From a checkpoint of a small transformer trained on Wikipedia: rotary positions, 491M tokens.
MLP neurons of a small language model. Each row is named by its layer, matrix (down: output weights) and neuron, and shows model dimensions 128-319. Each number is 128 + 32 x the weight over its row's rms, rounded and kept within 0 to 255. Numbers have three digits each. A neuron's up and down rows have the sign that makes its largest values positive.
After each neuron's rows, "raises" lists the tokens whose logits its output raises most directly, leaving later layers aside.

L8.down715:074089127132186164083137112149124165189128157162090114189164185117168124146117088107120159146110162114135134164086154126086070087060165110152094148107095102114102096190106149109186157114105131077081173199145148112131121101138125064119143101089159053160097141024122147132136186154130154184134102164163172133126216128173159125131150175154104094106146166109137127146087130149148120134145071127112074109089179114083131112134147126130161081139194142192169133107080154134071142112093117101104149170129131117126134148133161108095044158081170117107129170121158155118121107133062127090
raises: "e", "ish", "on", "ie", "ies"

L10.down703:144113152134135074191099099107123084171185161126216140123112147120124103073091097123064108142111160096132139139094134118142130116151082140133173172114190165098085121151082109103101110161160101151104121118172111103167101194178135108149095095095124117160068114135126108133148163150118136126110110130159087126181133135113105178117068080148106160108167141115133124090142183173123102105138164141132144089152149098146060170143133153131159076095144188168120141169099157122193099146143136118127190198190179149119137117116139192143113127065124071102101140141138096132032094167162134102
raises: "ie", "y", "ia", "ique", "ies"

L8.down796:223186164133112094136144140125137134110151097120108168155064131180085093085163095163139130113131195156108131137147145105102170151130112106148087189194142103116154131084099124103120101160095079100119162093151095122119107092144121168087167084134118143127164113110139137155054121123061071141123165115161118192108112131112160110127112145100116101114083125087121148137106158108112092089142138143132124117091147091126124119138206085152148167168150102112090080154132113182127146063199098155093177168143192176111166091120185198201117144139117147171110112148155159088115101120141115109
raises: "s", "so", "sion", "sa", "zu"

L6.down67:145142093117180090130196125165141128140090087194171160130173088160113095196113165151067128134136166071109085137091107118139133129146114137190153140242193151127099176169140162089159162157118026161151122116166132130165139113133172098113139119062128064136192122124116118131143178095156127093131065127145130129046121133082135087142140185171101135099109118124134133132099152089165164068064127105103124143102140149143194114128189137148134154147151182181173144088151144119174078131089131129153150173130134117137098112120097120185146116134129090166120145176149183199217102161167135209
raises: "ical", "ions", "ence", "ed", "ture"

L9.down254:110152119069106149070171095122056103124143085113122139189123092159152116100118108142194115132100182103090103163124126110094127182036159113109167089123093115106123119121148138112130135139105144113148140147083093174105148152072067137147100140164144193158124127112118098109129128057110170087155126145163105125190113084133187163132134127181221104087127088118078185129105124193132138141120123112146115144201190124109133153071099139140157134109164137119144141177094165205132171122099157077145166124157177130178116193120137141118143079110107067150112117125156126094109187148113069132
raises: "ward", "dam", "ric", "gy", "vent"

L8.down745:191155157089175119135166130128106090162152182089149094130102133173145101129096151154121101098114117137098151126164160058132075103174119146171169161110096127118133102113123143108163097106133116102145122162147199083060109156144089102118115158141169100101131095144080179112121085023159118088163132112084112146144135141106103131137147113169099120140113176057178129125121092129149160131168206102117121141187099074134115106130114152077084106118122153189141158177160170099136175149112114148194202151084072158068161112070128158156126088176137140078096154111154153148122087086141135201
raises: "ches", "in", "chen", "ional", "cher"

L9.down464:084102157166126106085112068138138144130129111129120130131143110134116157119160136120164126113147151116165106119153121122107150146158162082146141152152108103184063083136139134151150104137148169059131144070115148120161109133053154081162132101092060077098113165129106160131093098138174124138100117106122148094074140194154106122193119141087144062142098146161107134134118104141099136121140096173062150104079116039138097102150077125157151089191121152161161152088178126141120116201127090152090086090130141144089194093124159172102116106109151122102128131153141125048117139142128095152
raises: " he", " this", " there", " they", " she"

L9.down679:135133132147127122119094138123150140121128145167158103087202101127176176109172161184144121073095105152101117105084128142116158091152154128200112152087122102133177094109124129137182157093227086131114123119078150127147079144123060180145121142163041131113113119142121118143125111126090111179093127132148150137136110163114185083128136147100060126150134108092180111127142127102135148090122162127075157039067131112118123137145111125201130130131137157140177151099123097197130125108195117132148064172113110123082058094099120181091126156154111066107113128100177175121134076089141120091
raises: "ar", "al", "late", "arian", "er"

L10.down287:121147144107126122099123099138153104139090060135152141123139119149129129111106104136159145142162106143107135114125133059132054105097127096159110148119092140138179059151099157118133141156150150080168131109204097127095133110110087131139108136122168104114152141159123115176077140131113107025100166081131077112086145119117114131102188189144073076126081136163107131096066190128173133134076180131171087153141109132126179136076208086104118197110107114173142152142132146098120139091084136122152167182131146127123123037105111126115144118132082132071114116143182147155147098106106162070
raises: "ular", "ington", "ett", "le", "ell"

L10.down660:123078131146131133133147145143150134071136108095154088106116183209113120088110131129087117149106110104149120141152116114116148178132149124133108156119106158086127130124194190108123137124116202105118168157182143147049104196131145156064117142106119123112108090172157119144149163131126107182133138061088140148124136102120162106081111108110141108150148185105163140089134147108124095137112102142097143145156120103188125121132085063138103099196108134071140096076121143122117064142124176171098156144115104170122057120110116091072122088111107094157116109174167128187107075105078026120
raises: " of", "it", " part", "land", " well"

L9.down768:109137129110089108096168160045125133168089118138115147088147120145101109120127097142169140145123111080110083092124174121093113104127150149172103124110121127084155130093137118111162144176139153101113168126125082158163149145152143108136145123092137156133119151172141119192131146196121174174128107094081139118140125077179158161177130140088114093092157143126122183108149139062138113157218100201146203127104189141086198160124150147126111094152127118192091145192171089072131160128119132151127136119145123147164165097137160075206100090149158112172155189222198173167090120152126134123
raises: "es", "s", "ants", "mate", "men"

L6.down363:093134145112154170105152099085107139116069080184153163107159152119152097142139154121160176147128150138163136139110127124126164078133114094164172084079137138157108164194196150139129138129171102124105057119122103101097141062068112139090160099141078067156074200083168108106118213179147196129122138131095115101194133078164179152126215122193109070134118166095127116106070134160139103092189137103116121152130156079190130092122137159157115158068132170147161097142131125094121125127071051122114110121116174083086116173104135119110164112063120131095058084159112132158081185152118131126
raises: "ral", "rs", "r", "ward", "ets"

L6.down54:077085133118173143198119135099139131090110164109163102174157106111176101177061082120098167170190091135165077115058135142128121123194116139147116147140131119085142159152076110148158115089139164095142155131141060128076088156062161086132123168156135128113134149138128115193123103108188166089159105081140132103161125138071090118091118135171135120140102082095136098089133131145071119118138094081123143126116174131189064134089126113120175121115149124133120120091136159189093161250134096127152110128091161128122080136135131182123121147110151098119181112124092147157113163133187147113
raises: "==", "===", "|", "-", "I"

L10.down394:083109120126131150103063129114096081162190155123116156044177115088101090091160128136115106144109089128147135093141148122076094165152130080112172142144169129140123067104121165093112093126086113077234059104111130117132167130125096133132092111113102117153136148160114140100113091116184131122131155074122105103148174087108196114130155138085136128134164118122161090173141070144149125152188133098113164091138153059132155169207111120176138088103132113151141129087102142156157138139108133111105109035195125155131131144172177134173187098128110160141110106103134185130119152156152154164
raises: " that", " they", "ll", "ison", "as"